config.yaml
n_layer: 9
vocab_size: 5158
norm_place: "pre"
norm_eps: 1e-05
attn_scale: 0.177
tie_embeddings: true
init: "uniform"
optimizer: "muon_variant"
lr: 0.0168
weight_decay: 0.0098
warmup_steps: 0
decay_shape: "linear"
seq_len: 768
steps: 6849
dataset: "wikipedia_en"
MLP neurons of a small language model. Each row is named by its layer, matrix (gate and up: input weights) and neuron, and shows model dimensions 0-127. Each number is 500 + 25 x the weight over its row's rms, rounded and kept within 0 to 999. Numbers have three digits each. A neuron's up and down rows have the sign that makes its largest values positive.
A block is one neuron, or neurons of one layer that tend to fire together. After each block is what it responds to, as a language model described it from the Wikipedia text at the highest values.

L4.gate44:510487496534474489522524497517481481487514511497496534517491490519499488500555529501464472505494506523512460497530448493514486505521490529513471489537489515510504464479491514507555449532534539551487475480491496524461469473491545465536523516494502550477519500523489499501437493497504472531477467478509463498476516470544490494523528545516512492469529511459535497458489466450484481509505
L4.up44:508466507463475470452526476513526492463485491508495528498529482471548465467486524491458542514480487507517504500504522499500472504505450553508428528493518545497474465516538485557492470515477475488482479460500524468479523529545533496553532492461499501501507505497528494515503435469521476529519481525494458548515475512482509463508525497489518526479496546493522518501481465518522487493553
L4.gate85:496539494499531502537502501482505439507468488533504514502491542466488516529490551493505484517466495491504509503523506517465498502537466523548490560512491530479492519512490497523503529485519494528448493508485485495497479499498526506519526492511475477519497542474500482556454539509477479508475515506533479482546490492526490462520496517483544500511486527479501499518479507520509449524502
L4.up85:478453479483506501517536468475515447546464468535491504484491523445485497487477520474489472483455497523523497502515476522426499493502465509529485536519508509454505532515496518484475503496561500507430465520485503532484497454486471483542505481463493473519511509453464461515518498501538494509516546522516461463536475515498504496470481508522496505510496521495505527473483494498502467497495
L4.gate105:511464504490499489478530450523542504510518485504511497527509485499506515520535461494485490510496537464514473558467451528512514514488520476525497510452473498500498460466508481483525535474495509483487472468486511480514489489501478478514520497521542492520453538497502492508503508494479545501482474515474488492512546478491504483563488503496537476462555519533503508519523468465476545493516
L4.up105:506503483483507480506548447486450464518524499484497476556463507477520506503500517489495487531552490529470510516513492463489494530522512481506453484479483495529525464507507507481493502509496509454539475464490517426477480489497490497499516487544486496492493533491506463529496523535502508474523502503450465520517557465497514519566517499468486479526510508500521470469514494501505516524499
L4.gate146:503469539488519541512454491512553494493467521495449549490475483459500503563534496527480439506458545504497452500510489452488477478530467528510524518537498518505513538519481446511528475465567476508489545514560488508489528520565547492494532547482516489505458510523498450474527500489524500518494500498503507473513506504498486506522464486522502514496514502500551511513507488508530494526523
L4.up146:537484537500513503519480495524538522515487535494444507529473490534476503512503531476513517510504528493459462492529511497508453519496451530527488544508485465481550539533494511441501434533518488521493480495557483487485482459525524521513537530489490540508471502484511503481519518456517511507512483515499477513480443534503462532534511466482508490468520536516552545526478473507493477519511
L4.gate268:524538507531498533495521470512499503426436495461480497468456479511507504522464504548544493499516481542525507475534463490529520495515525474494494475503510504456483490506503482491490511525505452502495483497541479521517491520494500517492527476487496482505512484508517506514434462511478497524493506471492479494528512535505519497500519486520490490485474492464493546535495504518496473509538
L4.up268:528473512501552490477535483534527457523500539507470525516546447493494561504502515496497491499512512521556481508489537453502480500516495505482497487530472508513495504545493490474500478519527507535525471473488509563478515484502497509525540525514491498507490488520518465482456492489557517522508543483474490502482473517484476490520521524483464496468485530496464478534472476473477541488529
L4.gate270:470493519510499489528485460514486540531518565507511482517469466504524494470533498480495519547495472501485498510531535487486554532520495515582481541528507502500504494493502536489517508492487477543458518525524536475526476454474513503509505495482462499540513509485497521458512518511513491536508500465454496497519537493514495530496547514509505483494516506498518488494471489482478469499482
L4.up270:529515504517500486483449449488495490534480500510489481492546500488506548475501503511495464551499501550530459485504460482485511536492476513492431509515524493518476517532486501524485514497544479469476483506491528489532496544505524500536519533484487465533472492510488516511502479473495483504505468442490453456462502521493486525518515502432492500524483491451503474542516496482536500523465
L4.gate296:524530472475505500498471500479520522509516488493485490469502484499487497448550505531524522473507522447531492500491513515519536466473511508475514516460474504486522469447495491478479463427510534483466480494527524502519517536531518497484496547515471530524514501475515511537485482429494498454498469501517440515512511507502477467503491535505489486433499530474451480530516499520508527525508
L4.up296:530509461474498495508481524506535505493493488494486520462513483481492507480514547455528533489477514453491488492456542488478514452484506550490509503482535531490507458475518506514460491418537514461493484504507526503513500503532497540509496492534502495578520481499527496551487527445486468528500498494551470497495471484512503507512472544520520492474504527473490488508490494521518507533475
L4.gate394:501529501514511497458512492541511486508527518482465510510487484538558507511501500480492523481521568484526524521455530484523486514485498496509497499511496561494492476513487481516542520523576490527526482510458523529455457532468504495490475519526498470507520483487466528471509464522504533535466535504497509487459506543475519526478485500495536537491513511454545445526549484488486495533514
L4.up394:471523538471498446481497507462480538490505446514542485518522517482476504530539481514465430489487554499515480512454517489463473542487527499474526507506456514488470500508496494469435448510480507506475503496474503484492499529488567484501500515489525484468537517487539490497471492519496453502485486502489517475518507504498490506522497505493500511483528505472532453522515458476455484508527
L4.gate412:457533518460463503482505454495509507515492519507502473539490501453443456491518464492479497528480485498488479540526484513422507431500509530517506468480495493512500529481489524511497459530506481532527459497539478495518498512507512499547487537531512512481514511486496511526504503514518464505459477526480464490469568492494513486499514492500520522467476533516494493432508506486468481538519
L4.up412:528529511445509462518516448498454507480494500490481470509526532472488495488477496485474458543522492513503485537503488507473478496485492470519458477506523525490482553518485512469537492536486505519513474481508479540492512448515519467532503498499519505497474494486501475500499483491552502526465430552463451473523603521517505507523500460501480475453463540528511491482485460514458502532494
L4.gate446:519498489498559534494528510483530452510527473506454501477512465468513533477482555499473483526520524511491508492527512474513500473492474511494478553508487496495496432489484524541486506448516528445506575526488528515497522515504507466523509487537494490511543546526515535507460510453471472529497454516524473485481494507488528490514545507502551455464488479522550487510487474540552503493528
L4.up446:529485474535542536511494525455497487505497491517470517457503466515495528459520518466469511525499553490485501471527518508509458522495473510541470542511494490497542467519498540543495477493509500467513538541477519505516507517520538459482569491500510495551539558488467488498508474479486483525477476475503463552500505512502537516502500495487527469480488475468528530503520443499544510516546
L4.gate583:502495503481482505533499443560488499510444469491505465498464438461513522486513478483484499507506503502506515545519535512501489477512488500505500461465529460464454485499532471485560500461514471502494517513535493494479502436559524515528506512515502482516462511498457493456474516483462493477535488549479470464490517502523478532494509528492537469445522498498473517514497543567503467489510
L4.up583:509514472504477516503499489488424484495463491506501499521487447510491527503483529491478500514516511523494481557522519481490518442482503487525495483475473453500517494484501465475502489471560486503508482458497456517482520503496528498529468492487502512504472475468486510515535456478487474479469491514488477466506488482500491562480538484489487497500529559500504520498497515511512521503484
L4.gate618:486502535521472495519520497471493509491512516494470529509554493465474513497540438507519475499500496481519475537521499529496491515531483574524487460503473514487479490477504491513518512492486504518472534485517495492518544498479500497529466526494502510538519523467482517539474550486455519495512475482558543448481505510531531512525510521524534460539562538501485495473474461485491474518500
L4.up618:534514505454489502497493476486479523531492516496488500518494504469513499529525547462500485473472517495460481536537461495492451491483478491541458497503507540487525459466500490492579533499502510491466502488517480499530504518518517495500489533469500531511495471484526521560502496480492487503515493500533495503513487503515456488554498519514510534473534557538535499499525503517524533502471
L4.gate676:514492497516528482520498501467462527494462526512515473515509538455485511504491483465515551546488559521527515501522454460508498489525449500488473529482508521489507519505452496499515464474477508499489486511501471522523509513502525495550481523514505456519488515514514505467492511518470482540545516514479535480497505484552452478532492469477498514517507524440493481515509555462506495480542
L4.up676:500489491527506550523466529462510495457473535494513481471499456451461539496482520492523550504553518481520510540515511521497494466434505436531529509519495497537487501498491512531498524487488494494509496523525454472486480480525465524504481489465463480489523492488506500502493491494498473503503521497498495444499501483521530511458485522485512504473478504549509504478504462466509520512482
L4.gate722:493491507522450495460489481510468452483478489488511539536482536505504481508532506538455518509475496479469499548496542563482464479460506544468502546516491551540499515456508505541532527542489494504567548471476481536499503515483460487475470457512534487523517502510515511523460466510462469467498502512527492526499540503559491492546526493494505471500490485526519499523460492513482539505513
L4.up722:483501567497521496456492489438506491489498519514482477504536542534494504502501518491512486492473495504498503568513499508498524554479509566451482488523522459515506516520504530528534524499543504500513529472504492516494493526510478503479479509519542542490513507529488539528490511520473534474479542526488478472541515492548478506522502524535496491475514493519549482501507507503543519500482
L4.gate798:494532535503481486475507501497499498485558530504526497484511514485486532548506513510495467524539503518536469540481535454480476455512485510532477487491517505516545454501471497483486443527515515517493503534482500520517507478496516537516504510471539500504475494500514538490474507543520504473521508501528495482534475459488473500549499473499493407518505518527520511499511526518523527525487
L4.up798:467526492484489496469501512561481556488570512486514507484500514485516460495517466497472475473485510447529500514494516488472471490506499534542503472468516519509489462500485480522469519521463514455466457507520523550496507468499508514498461493519526455514500534494478506505504496528483506487459493496515513483468485519493464504521503470477543488479463535501542446508505523498497495522531
L4.gate819:484527501453525440516508483466497490505494482565453474521505498500485469509484514558474478500509475471483524519518516498488468523523533477472445535519468486495537506470476453525446491522571510514492501472508498530485472512510494476501470500516515519499507566521486499548506517509492505486533476552522471517506515539523451472502480518526488525510506483529499521521462494464486513523536
L4.up819:525494531504561479512526518485503418479500501465497506475483501503478478483493470511477517504483485490497507530506504515552497528509503547483485499504468508499498486487522474545521485495517480472486557457487468514503545474504524523525427525490508518485506496481448557466517520516492518487537499496474499462505514516526482541491501526509484500501481527497510482511489491510537497505521
Responds to: Line breaks ending bullet items before the next "-", plus compass words (south, north, East) and units (km, mi) in geographic or infobox text.

L3.gate118:458500512490493507505518474543565484500511524469495491540488484511498529530510463487496512541525530489511487501485485515505472521463485513504509541470466505470475458521509513496525497475492448534541507520535507505472499507503465516533477448508517560519488515449486503517490512501488500501538488520500515522459520536520474531486492465538478529492502527520485548513468445488498515516517
L3.up118:495492490483484540529496537505510487529494514483488528513514473512507490513502512509484539519526529537513509521476493485499507494459519498486503558440519492546503514513495503532529502459506507511536491482513482489493470504501483506444521497494493516513515532486490523509441492528478505499494430498524496500499473479501483539493482476470520492525501489544528498512491447461528490461483
L3.gate349:492501510518475526480432452524481506476532538530536499523465484506527486528481494513521506500490499484495481519531520519515469481523494489479484507510513518559521483515498490536499501519449448492531487511499468491548471495510464494537537526475512527493515529513472478545504532529529512535514500504478442529496429443491471521535518522481520496485479489488483451493514497498528482467482
L3.up349:470479505475494545494471527497496505457531490535517515526509503549529502490491456482500484520518504503539489492511500486504457494499510500495477527486514500475501478526511501471513522523474482501470499512473518514516474519526476511520493477533473507490479516531549494534508529490528481534512450500489513536514497501484525511538533541521499518482490448453490450517484474518507443486522
L3.gate563:470501520512476509498452518457527552476516471533503521519434503528499516443460434495522525480510508540537477523510508531484486502529518494498518555491476503533502459499485519472520508527506531531529500461544481485522469413509475460521539505499485502478515531522508499506539495483464471528479510480484511516491495438569504520507539491545540496505478459541527480505509508489473513507495
L3.up563:454514498515504502543494472487517524500515504547528492497501473489518509523487509519485520548496516513482507504537523496501498495498497489455475529519504508525521473502496508492488508471465569525479508530496486466512494510508462489465506485458506491482543522502542451491549535526505476522523474525470512488523488434543583524457465539503448486528503515492492487473476509507511481474498
L3.gate596:499487515487503544536528483484522494484544509506545540529536451484507524440504514521501544509501508503515449499511490529501507473510508524546478501434513526482499466489506504504533483513467486509485499520544495503531457470502464481532502506531480554528495492537505456540524503483484449535502471527526460493447515505476519478536513459499516476485495496528536517511542498515472497496478
L3.up596:467460483495523514516481471550543499501479512482471517486499485463505517523470500514503504531507521525545501535476485438474522453541507526487479509494489513458499443507472499509484496457490529502514533555498490550477497502545468495505499512512482517519484532488463534468533540514509477522475504531524505527466494502488474497508443466493465494519518499475444477494495499484516524500455
Responds to: Final tokens or suffixes of occupation or title nouns for people, often just before a name or "of", e.g. engineer, scholar, commander.

L3.gate171:448470480521477552478506518512469509516479471492527533523517495493506551452528464511488504483505486479505484461481487481521514496523508545491534503527480490521541489470542476480551529463483501432488484493473525502490519490477524502511489550495511479504506496486515509501536486455527510453500450480490480477488538522487503492462480472493532489495436487497472500497454495498497502481534
L3.up171:504495507513553504432506505478479527484511486510477490462484505526498519524504504498493516444538504512516471459515515507516518504489487486477495491455464528536491476510485484486503468517513542485481541490510504501514531509471524518487510493538484493491512511504519499532519494476522538497524497485525458467496494541488491492502482463491472466492481525531510577530485501513480465485503
L3.gate493:530502505455473496522470493499513480524462507503532484469528484486455542471510516465452512462501494454490492470489510494538504520536487586421485489515474512537531484487549461517488480456514497477511515518490507516461485507519524459490509504525482483505518515455481515500515496465467502485487463549524479497477497508521508496510518502497535482474523520517482502502515502506520525474472
L3.up493:503518482528534441493483548498529503494504518493489496482484478462527508509541521514449538523513535490541476477493500470492546489469498505452507483498490478560516499442519508519485488479508516518493516489489521460495525469469518440498494532508501503475493503485506504553485546448496484477522436500532479467520513489493500473513482512512500489543512497479492520515515498445499545497515
L3.gate780:533473519506434505469462468454474501557483492479496485521480509467520522530490495552494491480470524462477481503489501487533526531476501511547507522494449514463478523474522498576535497474486518478497481441482523455530516503511516493490520489506463486520481489507506479502497470531469487491503460491520467452532555511489511498527481428449488516524541554503484465494463543503500471492510
L3.up780:546474539515473503490487457478459498548491491502498509489540509438497537538494498515542498503481504470458484483497525519541476540522506519538507527490468526508476516477505518520541531487495529496505499424521514480550478470525504484528508485509487455543460500482473466498483476533465494523513486508531456480503513514526517486510488487470506475489531494454469508509480508496501464496513
L3.gate810:506534426489482539484486482536482549515528528512496495495477465470491544543524483502535471513493513506505482486488491446501550532518509501488499541496497458513502493485509524537514503487476512475433499518539502488494481477451508486497513520506498489510483514525476526529503505480564521505469460479507500535512495452505480511489486495501513474507499472505477494489510549455498502466500
L3.up810:500494480508480508509494483500522510498516530478478500497483521481494518528542543503540492514537492502496483436475552491492502525494518530480506531503450440503503504471492550505530478492488561501448494538542523494508508452506513500462537541451524501521502528527479518489482492461512489519502473518534476504511484477529515522516528505467527479471475499478501518483523526476495474482529
Responds to: Line breaks ending a list item, infobox field, table row, or heading, just before the next "- " bullet or "|" table row.

L5.gate316:492501561512483531484421507499527488496488520558454515539452520501508470529475505518501508501511502486508481477503491544523480504504506483497471513511474496495489487538500535493509440491422503488495498471511471493506477518501520458544514536516538511547488438519485476560544517448523484518485493523473515486496535464493483505510478495493495513525489529523517488505449491512522458422504
L5.up316:503487558529525569490486483488473508465511530509487495529522488511506509506519487468522519490514540487525501499516476464530438494551486504495523494475536493513464482513542483464527488492498522477518494491517487484488512510490514501496501525582480456496527505484459462496497511536513513508491464546487488487528497477467526543527503489497491492519481515526508466494495490485528490511515
Responds to: Final word pieces completing job titles or ranks, usually before a name, e.g. Rever-end, entreprene-ur, comm-ander, Colon-el; sometimes table pipes or "Key people:".

L4.gate2:497453516473505517497509510457491482490469498517499497541488474446505489489508471499491490523471465506474476509451523475489505498515490478511509467537502470500523512522475481509514475531497535502527551478498528476472515467489501514476442459492471498498531505458504507491457467533478536519509484496489484519468486476510519516471514503477534525518542506469502592532494522497503461528526
L4.up2:530474489467560495509444543489468497462463487527476518552499464447514495470490497482466506504483504504495496479530500496489526515515505487475519515509493487482534514495479484441530474512520515478502569520439477466496518468503495498513449465523470497504515525456487495507501549519587536526523471530477510503500525475527508486494494514531477505490510468504481478507536509517516455489509
L4.gate99:521475470513493500478456484501549509526513514480545516510500497476530477514525525530518509498524510472488509493519466532515522495489517507475508502530509495506488539520515512492480525502485527502482507496522437509547465502510503478520510511510550479541499548515537506543533499510534485557508514534502491558518508451537507520511525512511518520479540559539502497503508496522506494474512
L4.up99:492509507517519519490498488479481554510519439465501497539490473537494508528519449526480473471475493522495500508471482513484510493536522539495515525493480515468519517525497526467481489507503545534518518502519530497511479468515465493479465493504517430513496513508490483514534504472490463484479508509494472518503508476528553552505505474512516525501498535462538487510471529571449450496494
L4.gate147:468456451507479446439491480503502491527492531505526472524468480461505520520533514502502552509500494522531522480494520524444493483524479506482507516569480480535479497561496469489518520490499480504489517487512454523470486501502495505540471514505530520538544529529520473518504477489536486530489523510537541508505512441498482500555504529497491477497517531502510500514490493488486448465494
L4.up147:453519522522485512455471578518495502531473510486502494528481474517459486509539482456494523519484485499481444508496514508482516481524452518476476542504513525519484506478507506479500516509470510489500510461515527465518498526476532471518481514476501526490490496489507501479500453470498468515489526500477528586519494464511484477535482499504515499495474517440500518477515483504526484485481
L4.gate231:476480507505520503509462451482512513529467511482511499487494541504497530511512470467496516506464497463494503497495509533511525455514474468493498514454495461509512455489506489469531522537507470548509504492476498514521512484471497474544524537512514477502517507521523498514482484537496545502476500484529460514527513521510506488456508503492476528483529490474480496510516530485501516526516
L4.up231:442503484501496486466478481524481490512499512507491536502502513527527508475520494565532545472465502470520493489507505502511542469515473463511537501469528469469495449513530498454532492503490488518497506506504512542493518475475543504547495495521506514498498496469526485489507502526523472525484488528488539483471473494549495508494523492508504515467526485490481512515455494480517545508505
L4.gate275:482446481523494509486478518529505452524485479510488520498491536517520491509515424514502486503538501483481486509503486508524459515501459548471522458512488511478530502546526480514462508502501483538475441522516513525508503496454513486564543460530526464514496479493516505506503501533486475499542530455512493471464492466463492483552500552473507508491519504540456529503492489529464472483520
L4.up275:470452475490544487457494492502467456526498514499486529478534568513522536512512421499513501510514491501493483525506490499479495493464449535494505478478525482470529482520511464473469494474496493516481452516556502529501491472465508506526555473472510494541491474515537460508502483534470491477513478488516496488458504464467480490534484511501495494490488476526433509531466492530458460495488
L4.gate320:457486496492515516479495458458536510496506476536476497562488504512498498507519494483511490557534545518491519492492501499472496487480511534502493530452508505492532479524529466481530466501460464468503488501557471511532529491493479446548501520489485499491494478477531466531476492483485490526503505526561490527516528473508511493477486527453461514501523509476490493490534501432502515460475
L4.up320:441503521464513509490505534482499500480489463487515489511481496454505515545465517483510495534490533520482460525503484462516487470502511509479501527521506515478522493497544503511515507493447486537480516491490528532480515512507503488485483472565505489510484508503519500495528521469519482533481511523495498490517528496497494518506503511507485508496472505522521488491492473472498467456510
L4.gate342:466515510489480501524485468506521546504495564528513497495473487510497447516504449508444472487502538472511495494512514520471493504492483482527538501506521474535477506483548547529475471527444515467534457492531487493522511490485484519480521498473524485522507554490521475462525509493477486491496469520487494464476491544528557495500470523509454479496533498495486454496518468489496496511517
L4.up342:523477520521463497495499511511516523470523522544522480482474515480451471515490457512471464532524508522505515521473507523469509542466514481478491502499471507523529458513525481464469528522441496540469443514502489507531493512573441489488505492484527521497521517417503471480556480467493491522497487478523496500453506468512523513518503503494480500484477479500502490459513494513452495490507
L4.gate391:470478518490483533497508492506488496459474520504512483512499493496517483467474501526499480504486522446496516505507532504530488515492544485552520544509538480512521477515489509511501472515520512463503516527469459465470477520515456467529475514517513524489531500497493495492519505481488545504507490528546528530514493508509479496522540470490557509476550528527576523534533481477515555529473
L4.up391:489477513458454508490553509538487527456523531505520485450461510488525496436480513505473493483516487464517532523494501478504494494498479470542536527495556487534495528518518488496528476532505543519520536523518489464510449517480494515559505509513499531524499475502529525503481498486551482474523483521517464500537505494485472467552526477517521475520533456510517528521503494521516524535470
L4.gate413:496489547509520486518496517532522512487484506500519489496534497499489505510519514527472482488498479473474477548458499510505519553485476471551531477538543453498522515501481485540488505481476496515476502522496537522521547502434491483484494483462488459508494510487526473462485472539514481545497439500515531487506492488507468480508509457438487488500497525519505539500513520504513504495473
L4.up413:513493483502509437501504495525489512491513509468489496513519516493509515521550495502497512493518527496521506522514527497478489523481479514487498434512505472491523404519496507517487537523463494467451527502520485451457468471495510519506521516469489501496493506524470538516500541473496455473447493480496508488507514571504482485532494494497417514502533494505481478537560515522487526489520
L4.gate484:468522493516478464518486529458532487452533509468507517534481467529482508521503505543504554470464523512542518507481486500522480452505548534479505479493493530466515496516491512452544466496487509495517485482502490484560487449480508452530506489524463473500491505532521497486464475488505500513528501511499514471508518492494517499537489476497512470497537470497448518489518478540456476535488
L4.up484:460534473477496533491539498482501467458497515489574493549483495508463499495505529500537504520516490546500467508447532493535484521483466466491590484468517517473534482495456470488512470512505502455482524542460504501500509460509493507528495488538521462474538512529485513520470541498496491550511460495468480517518490526524488474486536502497501510528489520457463501491503451527476513510484
L4.gate511:467488478471542458535506516506482501497502490514451513494527445485500520507495553478511502510486478501509514538499494460467458525494475529465519474479527502520523507514471513483483515464494529534492513517534481521485470492489472506522512538469463553519518549471529534493529487490517549530530500479516525508476508482506500495500489494502527540471491489489459518522495519487554492520472
L4.up511:521528476525485506477512519506500525487498518465473565513467500531510504502561517469478487535518450494493510490471548483444503505507446574522505465459489470476492525517510501504501514473487486518470463537459507441532474499536530539501483514507504474545466509533504518496509482534485474494493476518481473487504481533494519479532510498477467487472531484504511529534497462535528524495471
L4.gate562:502465533518512508494506453485491525556444501507498517485498503477499506501527505484501492509463474528493486494502483535521532474475484480478499532497502464485481495493512517504502559489539475514509469492501555501509472511504477546545555526453441498480505472510520488496460483506507484528536518490497487479496510494518495498490529477520487505543502513554504509473490554502507502487520
L4.up562:486459517480527510478497531527523505493460528508499495526507506555487482526507514548493482482517493526494517497476490568534498500506507464504490485506543478505530535505466502540496501478473459514528509547533475511486515508504510494475523502484483475488459473487562528532489535511538490525507485498479492529476507439484470506511549486474491460482502491505517498553463503525531494443499
L4.gate565:524525501534471516509475532472541478502523545501478517462510504499486531444537482526490479474524493449486544510504506467485425493490484515528521495470527476491469520482480469510526478523463496466578482537516510499484484498471492460524476505512518465503523553533508452493493504517525516522520517523513497481525518492494515510541490505536529479506529473543502533462536480496475478525503
L4.up565:509517494509458453470444487500522501500523511412488475465508526512491478493500457511517531463511465485515538498479479494445525484464491461504441501501520511502485460496509507494500485511506516473501512527523514484449501547522500511461469522534491468487493536525493494471472514478515545520486541534553441517496509516512514436529494490502490469434517520474507465488501471443493518509511
L4.gate677:509470496487517471478477495436492507476472534544473516515508490519493515500535455451481463485516473490524510505507493519522453491514471523510454537490533507516534490491499538513554507486501486510471472543487517490548480494504490454539468510535533470525506524537528497495480504529537480523525486502504498513513525493508515487567517511532508499540523493468501511551524524482463501505478
L4.up677:516468515492498531489458476467526478494457483522478518464510471487515498482554452533500477466540486487528523525473486514488480491466466503478467523517488450484513448479485523462492481525491475490499477502514512523534525521525517507536494566516474505555531489527555469509497502510498504475474437501532458508501506494493514503508518563508478518459487501461504497503493528517528466494486
L4.gate693:495482527484467469491522521514498527518501522534535482487471467492561484537482503544492507525468461514503520474502515495560505496513488571475488486501503508472458475462516495491503479495474534523510504552506511552501505491525467469514492463465504494511523484532515503515521528520472464514507450485527468495525487511481544471499468518509526493443481510494524527498501472493527450480498
L4.up693:474519560483509479487502513460494532492511466517514514513484470517539487518531471508483533567514487482471509534516490458513476503500461529519479551489497531504513516539527493525521493505481421467524486523510486517529545505536518497460506525502531507517518521527473512581509515483517506521532524500493494479533521403478465503502526539524446460525494480516543487501510522526469475515480
L4.gate747:492540519515496470503488500529524514508485505490509456467444505547486515533536493492516514526483529526499518529512471503505501489497470540509522504486512487489535479485475532512479480503444513478506521511476485499511478509501533478498488533482487475521479498512511505493494479499500420501520461488525451504507475527534495435492510485473471493543483488528416515460533519490495525493497
L4.up747:486503477537579466453484474503501516492502522486489464495533525541546491469512463490504498489491479547474498512502473509490488518483456517467493489497481473535538484471461487456525448530514487506516483546524515498520469562487504438491496504505448487495501518528489499478515503516552461522485509511549487518517465503490512471546500516505506487491493493506442560485523503488501488503533
Responds to: Fires on word-piece fragments that finish a multi-token word, like Or-le-ans, C-hes-apeake, scor-er; also Candidate and Party table headers.